config.yaml
n_layer: 8
d_model: 192
n_head: 3
n_kv_head: 3
head_dim: 64
d_mlp: 768
vocab_size: 2048
activation: "gelu"
norm: "layernorm"
norm_place: "pre"
norm_eps: 1e-06
positions: "learned"
qk_norm: false
attn_scale: 0.125
bias: "none"
tie_embeddings: true
parallel_block: false
init: "normal"
init_std_qkv: 0.0245
init_std_o: 0.0245
init_std_up: 0.0245
init_std_down: 0.0245
optimizer: "muon_variant"
lr: 0.0076
lr_mult_down: 1.5
beta1: 0.93
lr_head: 0.00375
grad_clip: 0.5
warmup_steps: 200
schedule: "wsd"
decay_fraction: 0.611
decay_shape: "square"
final_lr_fraction: 0.05
batch_tokens: [16384, 32768]
seq_len: 1024
doc_mask: true
train_tokens: 260700000
steps: 11298
dataset: "wikipedia_en"
MLP neurons of a small language model. Each row is named by its layer, matrix (up: input weights) and neuron, and shows model dimensions 64-127. Each number is 50 + 15 x the weight over its row's rms, rounded and kept within 0 to 99.
A block is one neuron, or neurons of one layer that tend to fire together. After each block is what it responds to, as a language model described it from the Wikipedia text at the highest values.

L2.up108:47 52 48 43 73 50 53 39 63 16 75 54 98 38 45 52 59 42 72 46 28 59 44 37 40 42 48 29 57 48 61 53 54 60 72 29 80 52 50 61 69 31 73 52 61 35 60 25 46 19 55 41 61 59 49 52 13 31 69 59 44 31 69 41
L2.up204:52 86 27 70 61 54 52 46 35 63 42 27 48 57 63 52 43 55 48 75 53 53 29 52 43 62 40 56 58 54 59 51 18 53 68 66 67 30 55 86 82 47 36 41 54 27 47 35 26 35 77 72 61 48 65 37 70 45 49 62 57 61 43 59
L2.up304:71 38 43 61 60 49 64 51 41 59 19 27 47 57 31 55 36 65 50 81 48 54 38 60 21 50 49 74 49 68 54 54 50 50 71 48 34 36 42 58 64 35 18 82 44 24 14 52 45 69 56 56 56 27 48 76 37 56 36 52 72 49 81 59
L2.up336:89 63 36 66 62 51 60 79 93 47 50 46 41 39 39 71 57 33 34 41 31 74 36 40 33 74 48 61 53 67 33 79 44 38 71 40 41 69 62 49 33 46 54 44 40 27 33 37 46 39 62 26 66 50 78 50 25 69 60 56 57 27 49 61
L2.up517:67 30 41 66 47 38 57 43 53 42 50 49 47 31 39 60 80 44 61 49 51 82 48 70 43 62 39 34 58 66 68 52 67 49 57 61 75 55 41 64 53 48 54 49 41 53 66 44 12 22 91 40 46 68 80 31 61 67 45 53 42 45 47 51
L2.up519:46 54 64 63 51 46 49 62 60 59 63 25 61 25 49 50 63 53 58 50 41 76 39 32 44 32 55 47 21 35 73 40 04 50 60 58 57 71 49 67 57 55 62 65 22 46 68 20 63 57 40 10 80 37 41 55 31 49 60 47 18 56 47 41
L2.up550:55 44 10 59 69 56 62 60 53 50 29 53 47 26 69 45 48 52 72 33 70 50 44 64 52 42 42 35 59 44 36 41 37 47 37 48 69 56 50 56 47 27 70 68 44 56 73 53 59 76 63 31 36 25 46 33 41 23 69 44 24 81 74 62
L2.up747:73 20 69 41 42 30 63 72 40 32 43 50 54 41 55 73 47 51 51 73 52 64 33 87 38 24 22 28 58 50 51 61 43 67 54 63 64 24 57 72 71 58 59 58 36 57 65 19 46 56 58 53 59 31 63 42 50 52 38 40 56 63 45 49
Description: Fires on the second line break ending a paragraph, or a closing quote mark after a sentence-final period, just before a new paragraph or section heading.

L5.up410:43 63 48 36 61 40 40 34 50 68 61 47 58 32 39 41 38 62 40 18 70 67 60 09 70 62 36 56 38 57 49 39 49 46 51 73 45 45 16 67 46 79 52 52 46 38 45 68 25 68 37 63 39 33 58 40 41 81 38 49 35 66 54 34
Description: Short subword pieces in the middle of ordinary words split into odd fragments, such as distra-u-ght, nar-row-ly, comp-il-ing, Cal-if-ornia.

L2.up520:40 76 48 39 38 35 63 61 48 44 61 61 33 65 54 68 69 71 47 49 66 62 63 50 80 41 60 73 39 38 63 50 53 65 60 50 50 13 46 42 59 60 65 55 43 22 47 63 54 68 65 62 63 43 48 70 45 39 45 26 26 39 92 55
L2.up530:31 50 58 52 43 22 63 21 57 36 35 45 74 61 52 41 73 69 70 33 48 45 28 82 31 44 73 37 46 63 29 38 35 34 74 32 32 33 63 46 37 52 32 57 50 59 51 43 85 62 29 53 52 43 33 66 36 40 64 41 75 51 38 36
L2.up536:47 33 53 23 12 34 56 62 44 52 39 53 27 86 41 51 64 27 62 36 69 43 57 46 40 66 71 52 60 45 38 64 45 57 48 58 53 26 24 44 51 33 65 67 73 67 29 47 50 48 38 69 39 31 71 55 44 42 38 51 26 41 66 44
L2.up556:23 42 60 65 56 26 57 42 19 65 44 39 34 43 60 49 50 51 46 44 66 35 49 19 53 75 66 41 57 46 37 27 44 60 78 59 51 27 67 84 60 64 27 52 51 29 59 46 62 60 59 53 37 50 50 41 51 58 54 69 56 36 77 36
L2.up637:40 45 34 61 48 35 36 26 35 33 48 49 41 64 34 69 52 64 51 59 82 53 41 54 77 33 86 58 45 21 14 37 49 67 62 48 35 74 59 68 75 46 52 41 73 42 32 58 35 59 45 78 33 42 51 40 18 42 62 68 37 64 67 44
L2.up648:32 71 59 59 29 48 46 37 52 53 55 66 36 41 53 31 41 35 40 77 61 49 29 45 29 47 62 61 53 59 61 44 59 67 69 54 72 42 84 57 67 58 34 54 62 37 53 46 29 53 17 77 33 32 48 53 47 61 41 62 64 46 87 58
L2.up710:19 26 54 66 54 40 55 44 55 62 61 42 49 33 78 80 32 51 68 49 67 44 62 40 79 48 66 35 30 48 38 53 50 67 70 45 53 29 37 62 36 40 49 52 60 47 61 32 39 69 53 99 33 35 50 54 28 53 89 46 55 50 39 31
L2.up748:39 62 36 58 81 47 38 59 71 43 55 41 29 53 53 38 53 44 53 65 66 65 54 41 57 63 61 43 50 55 58 52 56 45 89 17 50 65 47 60 57 60 50 51 53 35 46 29 38 70 45 48 22 51 80 43 46 64 53 48 28 63 42 45
Description: Second word piece that completes a word begun by a short fragment, most often " f", as in f+ifteen, f+ell, f+all, fo+od.

L2.up44:60 48 54 35 40 64 61 57 59 36 36 36 56 73 33 39 73 45 53 46 79 56 42 56 39 46 54 67 55 62 44 87 72 68 12 46 32 46 60 35 39 64 43 48 54 71 48 28 59 29 51 83 22 46 58 64 52 37 47 51 74 45 57 88
L2.up52:48 35 67 36 45 59 65 55 20 33 74 33 60 34 31 68 58 74 43 45 51 36 40 53 86 64 25 55 45 52 30 05 54 46 74 68 50 75 45 38 22 39 38 56 39 60 46 60 15 42 26 61 51 35 50 37 62 61 37 48 50 37 37 72
L2.up552:58 50 42 37 52 64 49 67 66 68 44 06 45 61 46 50 55 57 76 41 33 72 38 48 35 74 35 49 42 25 48 76 58 63 32 51 52 65 24 55 43 66 40 63 64 52 59 58 53 55 70 51 44 59 37 47 25 47 56 85 30 70 40 72
L2.up612:54 57 48 37 48 51 69 72 67 48 58 27 46 55 25 40 48 64 56 48 66 68 44 54 63 63 50 66 37 50 43 58 58 48 43 36 67 47 52 58 58 49 67 81 41 54 58 52 45 54 60 70 38 23 23 56 75 59 51 53 27 66 69 69
L2.up622:72 43 33 52 72 68 67 43 57 67 40 17 82 64 31 21 51 68 63 51 73 34 48 56 44 55 52 64 42 48 42 53 49 37 21 32 56 42 42 43 24 59 76 55 36 50 68 40 44 73 56 43 54 66 53 50 69 52 50 42 31 66 35 46
L2.up751:40 69 55 45 87 61 51 41 49 42 41 38 49 83 33 57 68 56 57 55 71 40 52 62 38 63 53 59 48 61 39 38 50 52 57 60 45 51 53 38 60 31 45 59 33 55 69 40 22 32 50 56 92 71 35 34 26 53 62 40 54 36 66 60
L2.up753:49 50 43 58 46 55 50 59 61 22 49 61 34 55 59 32 53 39 28 35 49 53 17 42 31 39 51 50 58 33 43 73 43 59 31 65 49 75 07 45 60 55 27 34 46 45 58 55 43 46 56 00 51 60 45 47 39 31 59 64 37 60 47 82
L2.up765:40 39 48 69 42 27 57 46 44 62 73 35 30 37 51 67 21 53 34 65 57 49 62 80 46 41 55 67 37 45 39 64 50 40 59 58 55 52 60 45 66 24 52 44 34 48 50 72 74 73 56 76 29 49 57 76 48 64 48 57 71 70 60 32
Description: The token right after a one- or two-letter capitalized fragment, chiefly periods in initials and abbreviations (J. M., Dr., No.) and word continuations (Ol-ympic, Ear-ly).

L3.up18:74 64 27 48 43 52 35 44 31 54 24 43 65 50 59 50 28 58 70 43 84 36 49 34 29 49 41 44 45 60 72 69 33 49 55 96 53 38 42 72 62 62 58 75 23 31 44 15 72 66 65 39 46 59 71 50 57 44 64 54 67 50 40 94
L3.up84:67 59 44 63 39 46 28 46 82 36 39 34 50 15 49 61 50 28 52 31 51 59 51 41 39 51 48 53 42 36 59 49 80 38 49 58 64 41 77 55 69 42 50 43 30 45 30 49 54 46 50 52 50 37 45 30 41 46 70 42 28 58 47 30
L3.up160:61 38 26 53 63 43 57 60 43 47 29 44 54 57 30 35 30 60 54 51 53 47 47 67 50 50 47 48 43 51 66 45 57 63 74 48 42 48 60 66 31 33 52 87 51 36 35 42 52 44 55 63 40 38 59 56 85 64 30 57 49 71 43 99
L3.up377:68 76 21 57 61 25 52 29 68 48 33 55 83 34 32 58 32 35 44 47 32 75 40 75 33 46 52 58 31 53 42 36 69 52 50 60 45 47 76 56 18 36 62 71 46 72 63 21 45 24 73 65 45 32 70 35 70 44 36 59 46 36 62 55
L3.up437:52 47 16 54 40 49 36 43 64 25 54 29 14 38 46 75 63 55 60 66 60 45 46 59 71 56 56 21 29 37 46 44 46 63 43 58 99 67 61 33 55 47 65 55 27 81 70 59 69 46 70 48 46 51 45 57 49 68 51 50 58 48 50 43
L3.up499:78 38 51 49 55 44 44 57 70 49 46 52 67 55 24 99 54 60 33 51 56 47 51 21 42 33 59 45 48 58 54 38 49 35 50 64 51 50 54 48 49 48 58 45 59 53 79 51 67 55 55 49 56 44 45 39 63 28 55 55 72 39 46 39
L3.up549:68 72 46 54 61 42 60 52 59 73 14 23 45 45 61 77 31 54 52 49 51 54 37 37 64 41 53 55 44 29 32 80 39 35 43 37 50 47 58 87 66 13 45 71 52 50 27 51 49 42 50 42 61 95 50 67 54 51 50 40 30 53 57 54
L3.up620:25 61 60 60 65 30 43 57 73 35 57 52 66 26 41 73 32 46 40 49 51 30 48 45 68 39 49 33 33 74 54 57 28 56 47 66 64 88 61 59 68 53 23 72 61 28 39 31 76 72 61 31 40 34 50 46 93 29 53 57 51 60 37 80
Description: The second newline of a blank line in Wikipedia text, mostly right after an "= Title =" article heading, also between paragraphs, tables, and section headings.

L5.up623:38 56 16 27 59 57 63 44 68 62 54 36 46 31 72 23 46 73 65 20 70 71 54 25 49 68 43 84 56 32 57 67 57 77 50 65 57 41 45 57 41 63 39 52 60 59 51 61 26 58 78 87 48 42 36 68 49 47 31 47 16 53 36 15
Description: Periods right after short abbreviations or initials (d., b., c., i.e., Mt., M. sp.), table pipes after numbers, and second word fragments (T-ru-st, unw-ill-ing).

L2.up47:13 20 38 38 54 41 32 80 66 22 57 14 68 62 38 55 35 45 43 39 57 34 54 58 35 66 39 56 70 41 51 49 17 60 50 48 62 54 77 31 60 47 30 68 41 62 48 51 34 73 25 43 82 49 36 70 35 45 61 42 53 65 53 65
L2.up144:56 64 49 41 48 51 66 45 71 42 68 41 64 47 49 78 70 42 65 67 60 28 62 48 43 43 39 51 43 27 85 35 64 57 26 41 15 57 38 78 62 24 74 68 34 44 54 48 49 59 40 59 92 39 46 66 29 31 52 66 50 48 59 77
L2.up292:30 20 40 52 44 69 72 26 53 49 55 35 43 61 34 47 36 49 41 48 46 80 49 68 52 53 38 49 78 38 68 54 46 51 38 68 44 49 81 52 69 52 50 59 45 88 53 26 43 38 55 53 66 22 58 44 77 31 69 23 69 68 44 60
L2.up343:62 46 43 57 47 42 65 44 57 46 63 17 45 60 33 70 53 47 37 31 49 33 43 59 61 47 38 73 58 63 49 18 33 57 55 76 38 50 65 19 45 12 59 64 19 65 40 40 55 58 40 44 40 28 67 60 51 75 57 50 98 54 56 38
L2.up378:38 39 73 26 46 50 61 47 67 54 33 39 32 32 44 51 54 29 06 56 65 49 54 67 47 50 32 70 38 42 41 51 47 76 44 52 59 35 56 46 54 37 64 50 41 43 45 47 38 55 49 73 41 32 61 56 68 31 75 56 41 23 64 56
L2.up634:64 67 69 30 53 59 62 69 75 33 59 54 15 50 50 46 55 34 40 57 54 46 76 45 54 69 41 60 62 30 40 66 67 15 58 58 43 57 56 32 74 66 58 72 51 48 37 23 50 69 66 81 59 50 50 56 46 34 36 42 44 83 53 41
L2.up667:66 67 40 50 33 41 31 54 64 17 51 28 52 76 60 50 37 29 68 40 42 41 39 45 57 51 67 73 60 61 46 39 51 96 34 64 37 35 42 19 47 33 57 59 35 59 21 47 00 38 49 42 84 47 56 69 57 61 66 61 44 32 52 61
L2.up668:50 60 44 41 52 40 71 57 68 59 21 54 35 46 41 41 57 34 46 30 36 17 54 47 52 45 33 75 46 40 62 04 46 51 48 55 64 50 36 31 48 32 30 59 44 50 33 56 65 48 44 38 70 21 52 67 98 45 73 73 29 44 53 53
Description: Fires on "and" (sometimes "or", "such", "&") right after a comma that ends a list or clause, e.g. "history, mythology, and".

L3.up204:68 54 37 53 62 69 47 67 69 57 53 59 63 70 47 37 55 39 46 73 63 48 45 68 46 25 65 51 20 52 48 77 40 43 14 94 30 58 71 21 48 55 25 49 53 54 60 60 32 50 57 46 58 30 57 27 59 61 46 58 61 50 36 61
L3.up276:28 26 29 38 33 57 61 64 29 70 27 64 57 06 57 76 38 52 41 58 62 66 26 55 40 49 46 47 49 57 60 50 37 68 45 61 45 21 59 45 60 35 74 36 19 29 62 31 23 39 59 51 32 57 76 71 61 34 60 40 59 57 71 49
L3.up449:42 59 58 61 53 60 63 28 60 61 30 53 52 42 52 52 49 36 23 63 56 43 81 22 46 42 49 51 69 62 58 45 53 42 35 87 74 63 61 15 72 40 49 36 37 09 49 14 55 38 32 60 55 41 27 63 65 42 59 43 77 54 61 60
L3.up476:51 61 58 44 61 48 60 50 45 43 33 37 43 36 16 42 55 37 59 51 54 71 62 55 43 35 62 51 44 60 28 71 83 50 50 32 28 62 42 68 43 66 52 62 58 57 50 17 43 64 61 41 38 64 61 38 52 52 25 74 52 50 54 31
L3.up530:53 54 45 39 35 34 41 47 49 83 63 55 60 47 40 48 23 38 49 74 64 47 66 38 25 32 67 39 54 40 48 52 40 49 55 79 78 53 22 26 47 51 47 51 48 57 39 43 58 48 66 74 26 18 42 60 63 45 60 56 50 61 69 52
L3.up573:43 35 48 36 43 44 49 30 32 86 55 52 61 37 54 65 35 66 42 45 59 78 69 99 49 68 47 56 19 69 53 42 66 48 37 73 47 31 59 47 70 36 62 70 48 33 27 51 56 29 71 42 56 32 31 40 68 57 75 48 31 37 35 47
L3.up580:58 38 55 65 50 55 51 44 36 52 44 84 24 34 22 38 54 57 61 41 59 40 62 33 18 62 39 46 33 49 69 49 34 62 42 58 63 52 51 62 84 70 50 64 44 45 17 43 39 46 25 51 76 52 52 20 47 43 80 20 62 44 58 47
L3.up623:48 47 42 28 63 28 40 63 45 59 66 42 69 34 49 62 38 28 58 41 64 31 37 44 49 54 64 28 23 37 38 50 76 55 53 50 11 54 73 58 50 47 29 38 57 56 34 42 66 35 57 57 41 59 40 59 65 52 67 46 57 40 12 49
Description: Second word pieces inside words split into several tokens, strongest on "et" in comp-et-ition/competed, also p-and-emic, st-op, f-und-raiser.

L3.up20:67 48 62 35 24 66 61 50 40 45 52 28 38 56 52 73 38 70 41 55 49 57 14 58 55 37 53 61 38 67 45 74 61 68 44 41 56 51 62 31 64 65 54 71 57 25 44 27 55 55 37 56 93 61 42 67 31 62 43 21 43 62 60 70
L3.up131:70 66 26 40 22 61 43 60 63 35 70 54 57 53 64 50 48 44 26 60 57 57 25 44 42 57 55 26 27 97 32 50 19 37 65 78 67 68 35 64 54 41 46 33 65 40 40 44 64 67 53 57 40 46 43 59 74 32 54 43 70 51 37 45
L3.up221:68 67 45 45 41 41 78 56 69 68 45 43 10 64 56 50 77 59 54 32 73 66 20 48 33 50 44 56 35 45 30 56 46 47 29 51 79 43 55 41 60 62 40 53 57 49 54 53 51 88 74 50 62 55 51 36 59 35 53 35 46 52 54 45
L3.up359:49 72 54 60 64 48 49 51 65 52 64 72 52 48 38 41 50 49 50 30 86 33 47 53 46 72 43 56 40 31 36 51 34 22 25 60 44 18 55 34 43 36 51 38 62 63 49 59 68 35 64 67 86 82 68 39 76 47 38 29 56 61 65 57
L3.up366:70 85 63 41 29 52 57 60 67 40 59 53 58 52 27 39 32 74 32 40 51 58 38 51 35 30 44 45 33 54 52 61 58 52 38 55 49 73 49 55 53 58 82 38 31 47 69 27 38 66 71 57 35 35 51 55 52 23 46 63 46 61 45 36
L3.up539:52 55 45 56 34 73 48 72 65 29 48 30 44 77 36 63 52 58 51 46 74 32 29 41 49 57 58 59 55 67 64 56 25 55 61 41 27 21 54 46 51 36 56 37 65 56 39 71 70 69 74 39 66 41 64 55 59 76 64 73 54 32 49 70
L3.up587:51 52 68 32 53 74 58 58 68 53 61 43 29 55 49 62 55 53 37 68 86 58 48 63 36 48 65 61 38 30 36 67 07 69 36 28 50 82 27 50 51 61 60 54 28 54 48 73 88 48 70 63 56 82 40 50 58 32 63 38 43 73 30 78
L3.up694:62 58 47 37 41 58 61 99 54 77 65 58 42 36 42 66 41 33 41 66 57 64 21 48 23 59 40 43 71 88 34 47 32 55 36 20 49 18 35 37 66 42 57 72 54 51 55 41 28 34 64 33 66 67 51 68 54 40 56 55 57 56 69 70
Description: The token right after a word's split-off first letter, mostly in proper names, as in P-al-mer, M-al-ta, U-.-S., A-&-M, O-re-gon.

L5.up592:64 49 43 77 55 49 50 73 58 47 39 53 47 35 71 49 47 48 57 65 47 48 44 41 82 84 56 74 53 50 76 35 22 41 58 39 41 56 54 35 61 31 49 55 61 48 36 70 53 64 41 56 58 42 71 47 43 28 48 76 40 56 44 45
Description: Middle pieces of split words such as Net|w|ork, rein|st|ated and Re|f in table headers and prose, plus the line break after "= Article Title =" headings.

L5.up217:55 65 58 23 22 41 51 47 42 46 58 18 37 55 71 34 56 64 65 38 95 57 34 40 62 27 76 71 50 58 62 61 51 48 37 47 27 52 83 43 51 40 60 30 34 57 32 58 46 33 85 30 62 62 78 46 65 50 65 53 48 83 49 66
Description: Commas ending an introductory time or place phrase (As of 2000, In Game 5, On 6 May 2015), and list or clause-joining "and".

L3.up98:34 60 24 47 68 43 46 45 63 72 92 49 61 21 39 47 41 46 35 61 37 49 07 61 39 49 43 60 88 54 33 55 44 55 85 41 60 51 53 77 79 40 67 51 44 55 68 42 37 37 46 61 58 70 56 58 26 59 64 56 55 63 37 55
L3.up298:34 71 46 42 46 47 62 47 70 37 65 45 41 67 53 21 27 34 52 42 51 34 59 63 33 60 62 61 69 33 24 31 33 46 39 53 36 32 48 36 47 53 72 27 65 39 39 40 61 73 48 48 52 87 71 37 63 48 58 40 58 49 85 76
L3.up331:69 52 49 37 50 35 78 55 58 41 36 25 88 57 53 67 35 83 24 31 61 36 73 32 36 48 53 73 38 31 44 78 48 28 87 58 56 47 70 43 68 70 63 52 33 65 55 42 51 47 42 64 62 46 51 34 29 29 73 59 52 72 47 46
L3.up393:57 82 32 71 57 38 57 36 50 54 50 44 49 47 44 34 24 31 33 41 40 50 36 58 51 59 30 59 72 41 28 34 60 70 99 57 44 53 35 65 45 63 48 49 24 65 54 35 51 56 35 54 41 39 80 55 78 18 65 62 57 52 52 46
L3.up414:30 32 31 76 75 48 65 52 63 34 49 61 38 27 38 52 20 20 51 34 56 53 56 64 35 43 60 49 77 43 32 58 38 43 58 55 69 64 56 49 61 64 66 64 74 49 50 28 34 52 61 65 66 54 24 45 64 30 51 36 69 61 49 59
L3.up445:45 63 41 66 43 56 42 45 58 52 46 38 18 34 23 51 33 40 39 37 38 48 47 40 49 65 59 76 55 60 51 52 55 53 62 53 44 59 64 43 71 40 70 61 26 75 53 50 21 42 78 81 31 38 32 52 49 50 52 56 68 46 47 37
L3.up610:60 62 48 47 49 63 49 47 51 17 02 32 43 44 62 46 47 51 78 41 51 59 90 42 69 54 72 55 73 60 57 39 58 49 32 62 52 40 46 19 51 19 58 31 40 51 18 35 20 56 52 50 56 53 45 56 92 45 50 74 65 31 43 55
L3.up643:51 68 53 46 64 50 36 61 36 55 54 45 58 34 49 34 36 32 35 58 48 27 48 44 60 51 62 58 64 49 51 53 79 53 49 68 44 59 43 40 39 37 49 58 45 52 51 56 65 29 56 52 71 72 37 37 46 31 68 77 37 60 51 39
Description: Commas, closing parentheses and "and" that end a noun phrase or list item before more text, e.g., "anise, cinnamon", "(born 1989)", "political, and".

L5.up226:52 39 36 26 33 41 21 64 63 59 20 36 42 52 41 58 43 40 75 54 52 51 51 54 39 27 39 57 69 63 54 60 37 46 47 53 50 54 78 84 69 39 35 53 36 53 29 41 41 28 39 61 31 61 52 55 42 72 74 57 37 66 77 49
Description: The second newline of a blank line in Wikipedia text, mostly after an article title or short description, just before the lead text or a == heading.